Weights of a small GPT-style language model, trained from scratch on English Wikipedia.
Size: MLP 768 squared ReLU, vocabulary 757, 3.75M parameters.
Architecture: biases on query, key and value, tied embeddings.
Training: a variant of Muon for these matrices, 130M tokens, 7941 steps.
MLP neurons of a small language model. Each row is named by its layer, matrix (up: input weights) and neuron, and shows model dimensions 0-127. Each number is 128 + 24 x the weight over its row's rms, rounded and kept within 0 to 255. Numbers have three digits each.
After each neuron's rows, "fires on" lists the tokens most often at its 100 highest values on Wikipedia text that the model never trained on; "fires in" lists the words (lower case) most often at its 100 highest values on Wikipedia text that the model never trained on.

L2.up678:137111141134135095124148122169138122134182073105119130139146100155153127154123122136136122103176128158113083170122120122139146118141145120174172131108134122144163134168114163126175129182135134135132129136162111130140126091112072116162109121152135118148161137110107091131143124149142099152117108117195144163115127172135155137090107136104112138144159133126118132142159103129114144115134
fires on: " of", "und", "av"
fires in: "of", "funds"

L2.up44:122107130143125158168079085121129116116148099126136122150135156138074133094103108062149132095118084128128120126130154151125113081167154125086098125150108102141148192127152130069129138096163128141119082118141130130121139131102125109138121148120112120145134137137122099146071164066146133198114116138140125131128127147112121161112092127128123168085127121172124149166132158108112113144118
fires on: "ill", "ould", "an", "ay", "ust", "ain"
fires in: "can", "would", "will", "william", "may"

L2.up708:137120095113097152119097156139112137136126125098126105106154138131180070147113167151083107105151104141122129124113155105108114107136148127147107158084102112152139115142118102090144144147133132141107148140110150149148120144139107182111089165145110169117106144108118093118119057130097110117181117149156110128107089088092118101182154104125147156125149127114115150144103083141105133095125
fires on: "hn", " of", " that", "our", "et"
fires in: "of", "john", "that", "your", "jiang"

L2.up467:123168164150149125127153103149123118105110122096128138105095135113184105091117132107123108145120158162123182147149197149108125145136140131148137143138109118125144119118134149124160118148113143100124112139114107148119169141140094135117129127150157115137112135141116148077149108137126159140166157119145126157122099148105067149154153149155132160149101136065124102098109070120155140107149
fires on: " the", "iel"
fires in: "the"

L2.up112:106143152123155121092090099122161149118130085133138106134124117107134101140112115125121139140098141122127139124128169110119120095100113138115149141139139096146110127096101152107131129131127116120103102122107119162105146114155088095109117140118132134158124146162123079169110124175118145100098130155108074111151099122186096135126120117149137108114144158135091146106135104165139164179091
fires on: "up", "a", "o", "ine", "ase"
fires in: "up", "area", "upon", "video", "engineer", "upper"

L2.up611:161111126141152137125166135124149179148153123127106171138102099125141116170120131112095095161175152149121131123119190115130161181132136072146143127119097182106148131141132101087138119116126132097120142138145128133110136135166107145105123093106168101172176116105135129117144084146142166092134174078136105110126102144143139122168111128153094121172118107132093123149096120104108125133111
fires on: " and", "av", "e", " He", "il", " who"
fires in: "and", "having", "david", "who", "instead"

L2.up222:178171134135116093096145110095177140153101141112181118136175151134139147128121103143110123091154124145164099162125158170137073093141151145109170147122154119146081140167122121167159136150173146138108123124135130139130136125128117100149119139107124083116145155147149092143121142098084106129148087118151136103153132163140112104131101125091143111148135170094129126148114133146157094100168
fires on: " to", "ong", "ated", " with", "ing"
fires in: "to", "with", "along", "defeated", "including", "related"

L2.up214:156166143112138118112132083156180137109178119124075138128180112164101163143065140134096091122117172095140167141098115109109096145144117148147080131112138109149153107152124126140135106130062111142117137093114137162136165119152091126165117159118167124133093101120163141108147128072121162150141112122135131124155108163099075108097138156178151104119091142142155137113138127123106081106143
fires on: " play", "op", "n", "ay"
fires in: "development", "players", "player", "played", "developed", "earned"

L2.up406:124170173141142131095110153112143148125155104099145126138099147147128140097156155157139130104097098108100122167127158094116127124133132089098134131145150103132169097136124125081133102076116174109151141141169065129111143165138116153140154119138133124139113134075125124106135125177106072140100088129094168150120109160092148145143115181164164124118123154121123088155123096133109124149124
fires on: "ivers", "un", "in", "ens", "ic"
fires in: "university", "communication", "business", "community"

L2.up718:132100133131135149135147122103088164111185117110122121124100097114098121139144139100157126106176126147148107145167186108127168146124119142103151126118143150077099088092120113112132109111127096117098133101132052100173146153106130126117126153091138065113137160153142122117105143148158162144091160111141119118138100139166146103068108135160102121118118154128137130149138100124121197103126
fires on: " and", " but", "ill"
fires in: "and", "but"

L2.up251:182084146125142171081118099121121117097076111159131100131141125136124135090088118166134121150127141134112155117112147136103119159108141124159078169139137182140126124129152133130107080142074152164118138112174091188125171137124094120153149147159122170156120134132107151121137118126123147111122084061143088123167120132117119122119139135104114103097116093146112143108106123077131103122121
fires on: " are", "in", " is"
fires in: "are", "is", "area", "province", "areas"

L2.up0:137138160158096127101112112138127142104126131090141145130117167106164149115105169112132095112105147125101155172124164133166111126129120157159080095137112126111134111125141135125123133122155141154141145152170086149132149114114083086099132147127157110121136104114130168140123103169166093148131135150187113177135158150125143123139148110138130133164121127139118123107118130176152096080104
fires on: " the"
fires in: "the"

L2.up143:150091133125135117125111168131102103120122143119147144112112131144170100118146101159139115166129114105138113091129141116143088089139126106153086122099100136155098132104140144092138079137094122115099115123108127146149142176152149110143113143133118131098131053108182116137112091163130132067094074117161137099136122165147090157112120152127119146132106080082139084113119142129145089102126
fires on: " this", "is", "way", " the", " that", " other"
fires in: "this", "away", "other", "that", "the"

L2.up132:147120148130164149120083104118133116123104133111141172130110098136159101132092164120126125148140126164137129182138132141112109091137139152141169126084132093153136128137132186119129095117119160124118128115117090137128143152116118156074160110102140124114099143130104134097137099171148115116169151131157114129138158123140113138110104109119122134162116136110136127068099092147109123103127
fires on: " the"
fires in: "the"

L2.up79:104083078160114133121129104111099150155189133102130121140148138152105159146111143072133138115109118090155128174114120164105114133157116115116128138142136109149114163180128165093111116111147128163106136128127067131148146172095182114127143133096107117149151101091138097129137152092123107134145142173131123134109143167142114129136143134142167133123133138159121102132151138141168105140116
fires on: " to"
fires in: "to", "together"

L2.up340:105101128144157168104136106131127165133113104100137122129123180123139112083164138131165155124102107112117129128153111138084121132110148135088153102098145146126131079118129134181142164151154144104155148120096111131134143075145113099171087156066134113131127115138140153119157145139119103137114132125113147130135105142109119127126119137117084112135053117151135134147111109141115120166125
fires on: "at", "ld", "ood", "ort", "ater", "ad"
fires in: "father", "old", "great", "fort", "good", "greater"

L2.up677:132140097122130137094105172106125155130094097169134128096140137110109109116133121110160104139141138106159111154142117126123110098177125097121102162098113075077125132104120124127121135145119094134131144117082133105151174088137164122133129113173086099109141115108116126123100073138088108145097177161175146135122107105086142161130102107091150129109138154086144126117172162173122093127124
fires on: "ear", "v", "ric", "ri", "u", "ou"
fires in: "year", "advanced", "africa", "july", "syrian", "african"

L2.up210:146097111155157096117095179118141138158142152052119129165126140140147108140113169127101125091115138144126169150089106144159186135089112129114140159120135137144132103126155157157123130129137170132113138119112138108105099128124100120108130109159140145109099146110140135138116100131136113111140095114138110123120135112096121096102123176063184112112127110120117155094146125154153118129124
fires on: " that"
fires in: "that"

L2.up685:152104125115113127138110068105152152135149109152179126117128143110137111110105129114127159076136109125137147153190117121141163107112126112123102159137121125131180104125110132116141106061101121091129092155140104144110124135140171151125138133177186107142134119131102168107104143119104092149108121145122137129150105150112151149103147098133121098137107166129097153149115137171166138162118
fires on: "ay", "an", "ry", "ri", "le", "ill"
fires in: "may", "can", "country", "mayor", "countries", "cannot"

L2.up667:164152085118151135114135109124132107096102131151156098108121106142130155116100120109095145126101169149135115115089105188116100170166134159124115142132142092187136105122111113130162111148172130153155166145152124117119101105135175091171107143128115142108105121127117069098098174131132103141107109130185109141157105121120132153106139145159095133106117117117173112103122092133131177165111
fires on: " after", " by", " of"
fires in: "after", "by", "of"

L2.up336:161119111113131138109135181168097138137106127168082110139129142096129131173101125173127118107117144157098112145103094151080142134153123114142120140140119169110120121161123091116124131117096112131137139121184118137105174140122092157117089112103142129129163133100125154157133109112164118157159112088137141141150147094128140125151147147157078124142163086122103102093136115092148159096125
fires on: " are", " were"
fires in: "are", "were", "area", "areas"

L2.up716:119144141158131125128138102123138153104092135085129113098157132112160133113114144203080126130085162111148099128097131106156148154137129176144128162146142113141124103146106097159131064153148180162124110137147133135112080117097129135131141151108141133165124144097137129123148114080119096096100128118103150105096131124106138137137155153097175149081154117147115118121121131157132114135134
fires on: "ec", "t", "ens", "ar"
fires in: "september", "species", "special", "separate"

L2.up241:104123154151112105125130096131138101132116125077137096114127146135141086157105150151121113110113082173139136153117171155113114171141162113138141093130135169133142145117119157158124094142088138130121108127091112150128140152148088172124129145155154169143162143109085142145159100120125120114154099129096135166123120131161159109123145148135124141109189163140128141127092166147134144142110
fires on: "ember", "lect", "ach", "ich", "ect", "ut"
fires in: "member", "collection", "michael", "massachusetts", "collected", "architecture"

L2.up514:136128170142129109118070149126086107105086126156122115085116159104112133127122131128149128125126135212133135151107173126116097120107139121076175142125110083072146146114117082116160104133116132161164162114125164121140084108146129118128128102160142160124116073172124165157106151120131122144094098140174133136149120117154116190137123140081121110104134175135100119129121103120138074123147
fires on: "ver", "an", "ow", "ost", "p"
fires in: "over", "than", "average", "lower", "almost", "up"

L2.up94:152096130139152176106145166125154112085139131103140146130133129106135131153143176144097114146166116159061134120119099154138105146125143104120085112148084129130108156142110193131120101110111123175131138121080127131128147161166134152103131138103122147107138130139159169127079091106155154102123133133131142122135106125109105127182109146101125136151095097147144156122106119152148127146138
fires on: "or", " the", "n", "st", "ess"
fires in: "the", "against", "authority", "actor", "author", "actress"

L2.up668:115088132149134104122119126100154120154129135142142122131131157117144170138155080106119099138165100096167146100124104138127180159142143121174113122170143136138155121152136159121117163144145144087093113135105070153125125095113118149121156147120144147162079154142093147075108118138112124112136138116151099100118128160110126113135089107101106127160132095159097145151092127123179100141158
fires on: " with", " has", " is", "ith", " are", " were"
fires in: "with", "has", "is", "are", "were"

L2.up87:115130106091152113121116117115105122145108152141133127148141119145151108125130174109068130135137140133113179153112175150143171131129129106146166115091132099156178156169126167134144136173138136129127133120148151094118131132145131126160126118114136133140150100159071107079134090169122090080111102134140139130099084130126146131154126125178079110129155117131148115078128104131102134151140
fires on: " the", " their", " its", " his"
fires in: "the", "their", "its", "his"

L2.up91:106135129125137129130139100125102105144122116118162141135130116123118140118077141070142118080101114146139147102126112134148167122159114120132098098115119096107141144135115084102111153064172145140117109154144104186117098108129134133096126139147174119135155123129129163166132111068128125171094165147099134145152130190108108151111126154140148174093118107114105133141181148161150093117128
fires on: "ould", "t", "ill", " not", "en"
fires in: "would", "t", "will", "could", "not", "often"

L2.up747:150163081113103136115114138111131112161146126094126115078118125136081110099097134103109103098145101142155120129146133153129130113160117106157102148155158123125123074127146149139122123140186156098115126151109142123129135131165131135151124108140111179083176158148098168107144080154102117122122117078134142151123161169119100132095105137122096156120111121135098160168134103118103103151155
fires on: "lect", " is", " was"
fires in: "is", "election", "was", "electric", "elected", "elections"

L2.up329:113137114161162166131107131096098115163086146154105132115128114138077147135118088144167133143114152096162122139104131164090122119130174109131116131109107116121114141105100143136136061131138143140116119119100076142160122154149140134137118111135159157165134128114098110147139135107105138162098095115162122113127155172112143150119112136088104125183137118134139126097097097095133115135139
fires on: " He", "he", " was", "y", "e"
fires in: "he", "she", "was", "they"

L2.up262:142137147137162114158166125100118139155099130126132123132150131128186120074134144135130105115120126118118109138121146125109114116157121088154137098106122153131110113100145091148104183086167129059130110125116130175143144074108108125108092136146157134109149113147084164157083174166115126129126144176100085124130102127105092169159145148161173144135106120145140134133104142119141126116117
fires on: "ased", "orn", "th", "ed", "t"
fires in: "released", "born", "authority", "closed", "built"

L2.up63:112087173134135190159098161132159130122108073114123109105104141081136121111099119164142128102145118106138133104109165128091124077127127136142119128158095140138109097105141149087173123103133127156111155160131138132111104164128048129131134116149152120085134146117162156143110120161105183091158110138110126147147143145142091158145140149076131110131118133118138135119113148100133106126107
fires on: "it", "is", "ame", "ing", " this", "s"
fires in: "this", "title", "same", "that", "as", "racing"

L2.up506:089130100152126101126120132087111174158116122089135066102117113152172118134131124130098115093122101156135105173125146140102114136138108107152115121122114052135125139170184118097160156149113120120133087135137098152142147041148151133118131157136129138159135091137097150105151143123133099113136138135132139083113098166109139148170160111091123115120129146158133094097130129134123140119133
fires on: " to", "over", "ost", "own", "and", "ut"
fires in: "to", "down", "discovery", "due", "host", "cover"

L2.up497:159126129159132111070099156146110159162073159128185135106142140146094127124128147094154133134157099165142138125127142108091145137161141144129107116097118108109207158145150112126145154089164138119146115117119130136143133140138145140145123149171102117167153100139106104095148159130091139106119130133167100166081113138128107140087169102109156110153149122137114155159124109115154128153155
fires on: " year", "ear", "ay", "our"
fires in: "year", "years", "day", "days"

L2.up346:125147158166133118102144139142167138133132138144140155159090136090126135136119130103155089147111125133139128139140129096118070095119164157147109138105135101129153134138104143118125086126179108125104137126144115104130129090167118132111123084119133150095143198101104115143092171117137094130118112115197100111125158143115135123104163073136109136112115108098129094138125160142118112091082
fires on: " the", " The", " of"
fires in: "the", "they", "there", "of"

L2.up596:100150154143162122114124161098174127059137126123131138126066124127140144081141168142123132151149107128176095129117109149124136160058122155161111099161123146143103109126083108176104163116137139163170148100148129156119139153141099154173111129102155110079131106094132149087125161098120133141127098105127108133133104115150155167128105133135127103138105112122161146126128093185151097145129
fires on: "en", "am", "ag", "od"
fires in: "general", "genus", "games", "images", "generally", "adam"

L2.up176:146112151154119104126152117119140162149142115118120109156151111096123130119090104134172109143172116095143082136107154090151101119120120067134116130101119087139159175158113134108106112141150153145106152161108152132129098145114124149137121108123115142132096134126074110132155142128122134080123141119152143147115120113143094162122124143147134086161103079132120170117080131161137162126097
fires on: " of", "ent", "v", "ut", "ic", "or"
fires in: "of", "television", "spent", "shut", "historic"

L2.up249:134091138129097137144116149158149159149149126094139143146122135110098121118121135110147060074144089054140112154112124120121108088112135097143132144137120168157132115081133152158101127151171169132088174130129095134134160134150127168100114106138107173120143171144127143127130055114125105119112122097120155146151116140101101151147147110143086145086156129131123184131083146128092142123139
fires on: " is", " was", "The", " the", " are"
fires in: "is", "the", "was", "are"

L2.up221:115121063108124121147139105146149157147118132172149110131137127130151112143159142095105145095131141112100145140132150150123146081126145134104117154072100100149154086127142143103152126120129103131140126146088120107124086086135083118127118109096160116152141113124137121196119135155155134108123102132141148129143125133118117142101163144185178090114189133123069114143137115150122085151108
fires on: "up", "ut"
fires in: "up", "cup", "upon", "upper", "out", "occupation"

L2.up377:125129114113134147117093113143177136098157128123098141136078123082087122147113140157112121114117084132119096112104123127127144136109155162129094104151103084133128102118123157146148118074152129135145108136149114174140109150167148154134130137084139131097085146120109112148165199086121104153167114096133163119142133154132098109123124099123106115136136123134156112100113135144156087109119
fires on: "en", "in", "od", "n", "b"
fires in: "general", "genus", "women", "method", "nominated", "generally"

L2.up431:171124107117122167148132103090098141108139137161135141109134122105154159104136148122117145124115119119135087161170174130121107164126168124124087134118117133158137147172131137079135150134124160107136118105117153140108116121147131136119119184153102110170171108143092101106133124126124180159104133137133086102103144144128109111150143104128154090092096131164125178131114152132094109090173
fires on: "ay", " year", "ow", "ain"
fires in: "years", "year", "day", "way", "windows", "days"

L2.up505:159121112146125141115179117118155118142160187119128124136140104139148142142169117103117157113129130128137107128095156175155156139092143112156130131125110135123127120136142133129161129114157163139074156161115119139106119158172138159081142117099119115147144145114113155131132113130145153111106120113141137105137162134128102104078114086134095132166125107117176139142123120129112101117121
fires on: " he", "e", " He"
fires in: "he"

L2.up523:122146119098133116154079136133148153138160138125121115131134189120132127128126085094128153166144149095104166147133109142128118153110137133167108224166113150096127115115103128094088148110114148129094171149128110135148140119120091060141109131113136117191113107100154142100152101140144144147129135157097130129155102132118135147117109149157104107153134149147133150167087107138146116157157
fires on: " in", "in"
fires in: "in", "initially"

L2.up178:091106154096120087143121128102181126095162138165156099175114120131133200132139116116143152133146126110120124104156130122119145120153145151128106158094108120146130143155141105124127115087153125145109105095125139094104147095150177139121112126140183130148151117161128155089085168075173108159140101160148136135094162135144148085093102136167136102128111156127110161118138108119130147105130
fires on: "an", "ill", "ould", "m", "ust", "ay"
fires in: "can", "will", "cm", "canada", "must", "could"

L2.up238:139108136126149146106119120166123191142118109121150159122106111125106113121149114144149129116122112143109108118096127130125118115143148180125123183092113150120127171121131139138152075117134162085154103104125099079136124119154110118097127107162128095105187086149126164129142116138092143149130119159100066164131101156091123152148141123089123143126140107136114147127125134147139102227149
fires on: "ward", "ub", "al", "urn", "im", "ain"
fires in: "award", "awards", "club", "awarded", "trial"

L2.up149:132144056159167113120052132135108119126104135163165094137133144130101125156124149101112126117108180074125131093117122149122158184131128102132089094151099109139167113110120124127170127127138157138099074152106155142156173136126115136119116116116150106143096121120132159116145093094159141102135112146099129154143115142130127126124140162095101126115141107127126157109150173135144089123135
fires on: "re", "id", " which", "hen", "ad"
fires in: "where", "which", "when", "hispidus"

L2.up739:132139110131138144130154166169153167113121116151129137140176142135138114117099120159147108156170116123114120157109143121149137096138109131118118098145125080153125071156120140084151113142098110137119158172118119113092132125137150140124101153089125133149151100106121105122096143129105118098134135110170103121137114079105133114131135142155169095140165088134144114119120124142099125101072
fires on: " of", " for", " and"
fires in: "of", "for", "and"

L2.up382:134094130128107096115113092159134085105161158103104142130120104103134151144167114142159188135167100126133138073119152133144094135145133118071141131127138118136126135129125152160134165093106178091121094123150155134151109133129152113147114115099123122108162140124141157130130141114123125106143100139170137134088122100102123142156124116158179150153133148189145099181102111110150089102129
fires on: "ct", "eb", "urn", "f"
fires in: "february", "october", "actor", "surname", "act", "activity"

L2.up71:188097077114155129150098141106141115135160143075177104109120106096119142118129144110127162143129142161143139094131133130099126136140116100154092129134156129121132102102146143099127134113110104123131106142103144090163151151137079105103121151116143149137133082068157124111185139146094169139173112127092136080140165136137122149105128093133158133125126122149151133075115140072165110100120
fires on: "re", " which", "at", "os", "ough", "e"
fires in: "which", "where", "what", "whose", "although", "because"

L2.up80:144135160116117107160138133104142154119144114132134105122117120127158138107142112120168106099118126160107141125154129178146138131120109101130135131150116150141158126122092116114101106163106129119140139148100109135146164100130133078164147161126084143160110122119164124119171162166094113117163149123128126184139166179114121086168154139129109113168096113137109159113064148134066100114139
fires on: " of", " in"
fires in: "of", "in"

L2.up245:151135120134095158139151155143089176166125143155140124111151163114121142078140116126097146138131142113119135084117153155094126154174110142130104073122160076180140144157112087167143137109144165140126095186144133072147144147074132100146114139117132108142159092078096140140127135119112146134157094155181111119127101118150142120133111080156148110177102112140153145148121123139125111104119
fires on: " but", "ile", "ough", " the", " was", " its"
fires in: "but", "while", "the", "although", "was", "its"

L2.up603:138126124134122121128098134149108128128132096127135193102159090109145144102118112121134138089128144147147099121128151166123098149159100178122131178137125115139114121149152143113105138147109135139129123138100142106130144123092137088156109127174158127126143156125125196117133103109100135143107136127099125103111085169081135140148146086100137109161119143130104206098148113142133102124148
fires on: "um", "pe", "om", "ric", "ain", "ri"
fires in: "european", "spain", "europe", "africa", "african", "syrian"

L2.up554:125116101131153143098147150113095132156105108093144134119101075121121166141103088159154169125124134117106129125101126120141204142144090132142137134107144131147120141138123122144109123092123106087139141095110092120120122157088181135148124118121144124180133077150140094111104120114149105150136114151132096099102134134109140124146131127145174130146130116178147103125123118111158095093113
fires on: " he", " who", "y", "he"
fires in: "who", "he", "they", "she"

L2.up268:148132134136168120103099129072130134121110121070135135133144134092127110128122156120127145153164130138165155147137118127118112105105114104140129142116143120105124105138129119151095129118137141186124108107094158117147137123128103111086120138130158152111118137155119128070112069107101159093129145148179122100133105144107141148112157133129163121120145159088175112076120134146161111109140
fires on: " the", "b", "st", "d", "ec"
fires in: "the", "billboard", "1st"

L2.up90:131137146124128140116109132103167133108135162152151154115133120127125159098095130137134142115147111164153148130133139138087125091122115182100134160119124097144135081092120135145127120131143149157070113115100118093135166166115137088120083143156134174119096143085135135195153106118116176133136122130165109115164130122173086108117129148112164170134124129139142135121135153100125121151136
fires on: " the", " The", "he"
fires in: "the", "they"

L2.up595:094137151122137115123150131136111115150108122139138151143143117091123132119128117151139142118159118129137100115111156187164137081124136173136122139090134088144191088102138127172123164161149142099111129104120128152134137173129130122133150164119159136140114101081151132148076103102135132141142084148150132087153142128110130130156091087163069142116133117195141155138090125152123149145162
fires on: " it", "he", " he"
fires in: "it", "she", "he", "held"

L2.up28:104095109113125141112105123143092133120146156092159129077126112119142117112111127156086135137138121091138134141119130135098142131111183144084147119110140117146147106102128105139172151098076117129140118120121096125115109078114101178158096132147115128150187124132127101137117138156142171101163141159155123132130126120143064111153123141143138069176104118123120141117130136139126095129079
fires on: "oc", "up"
fires in: "located", "up", "local", "upon", "location", "vocals"

L2.up399:117087163076117071122094116131104139148133134149124129153131164159119119122133125143131063099122169121121134137122149118144196153167114118188119116144166151132161164125130148127100108135120120126123133128127096129091127118143127125111189139128118141184159091136113132104144080091136123105187124148140147124108167159151134145137100118126136155150175141130151129141119139147115157120129
fires on: " its", " their", "'s"
fires in: "its", "their", "s"

L2.up491:147161125133146126122105121107107100110137139111122112125151121135153109160067131133169172141127111164122144102127137108139077148110153152120167127128145129116125132106144162061139115119151131151100155118082081172142113111113100115139096150113154112143136137107134116134112111138109116111175156150122164116123087107156147140122134151158142094153110182100133111099145110125118133146115
fires on: " In", " in", "an", "In"
fires in: "in", "san"

L2.up727:107133092109127158135115147140154098094145114083125135120149151090154067173119107165128116132142148121120089125125200151120127134168151106171130125138153149071143116140089147126157132138115127161090131111118136086141133086123068138132170129107125148138148142107118091142079134100128064143175140140109112121112129140093157119207127160137133145102168136135113122083093111134131123139139
fires on: "or", "ec", "t", "ary", "en", "ul"
fires in: "september", "north", "mary", "queen", "norfolk", "second"

L2.up31:151161154160136137097146129149142178149180098133164102133136164118155124106135152081113098145099091139113096143144135096101114129094148121145130117114151142106143087123120172096135119090124148118144135079126134165120120115151130153119164100129161098137122137114119109150130140145151127135121119135141124121109131103086101114187069197132112101104159164123130120136087109122125148140171
fires on: "ivers", "iv", "un"
fires in: "university", "community", "activity", "division", "activities"

L2.up528:153100107117116126161142096158144141116140130151129100176173084106131098176112107184107134140137142142125083149112114115098164123090147110148144137098115153130160141146094123097175128105144122104107181107152150133105115098154162134102106132125154138107093143150096153069157140112108108086099146158136112144125086100134140117129140096173122108146119153165139131109102173131120120093107
fires on: "y", "ary", "b", "ter", "ist"
fires in: "military", "army", "members", "minister", "party", "academy"

L2.up696:099141131123144121105110120101176155149117132109144142099105095135152131136077150130122117158201115137154172123142184101154147131141176149135095140121131141118164160109129158074110126150126108123112114125142153139169114075166157110102103119118149173122129122098146171107129156131136146148144124075135125161128162135145118117107116129119158135135113103125144113105119172177129144106096
fires on: "ew", " The", " the", "ass"
fires in: "the", "new", "newly"

L2.up597:125095121187095122133127118133127133121059122118158155130151137094138131157108161131070115138181111138127096116115132144149132146094158159119143142147122120134128147092112143179124103108094142111122075146111102132166153142136149133123115148130131088122108127114126156151123180102110187108146104158108094134145130129147137135128096142127120101155116079167151172116142142138119118131103
fires on: "id", "un", "ok", "ath", "on", "ong"
fires in: "said", "death", "launch", "look", "along", "moon"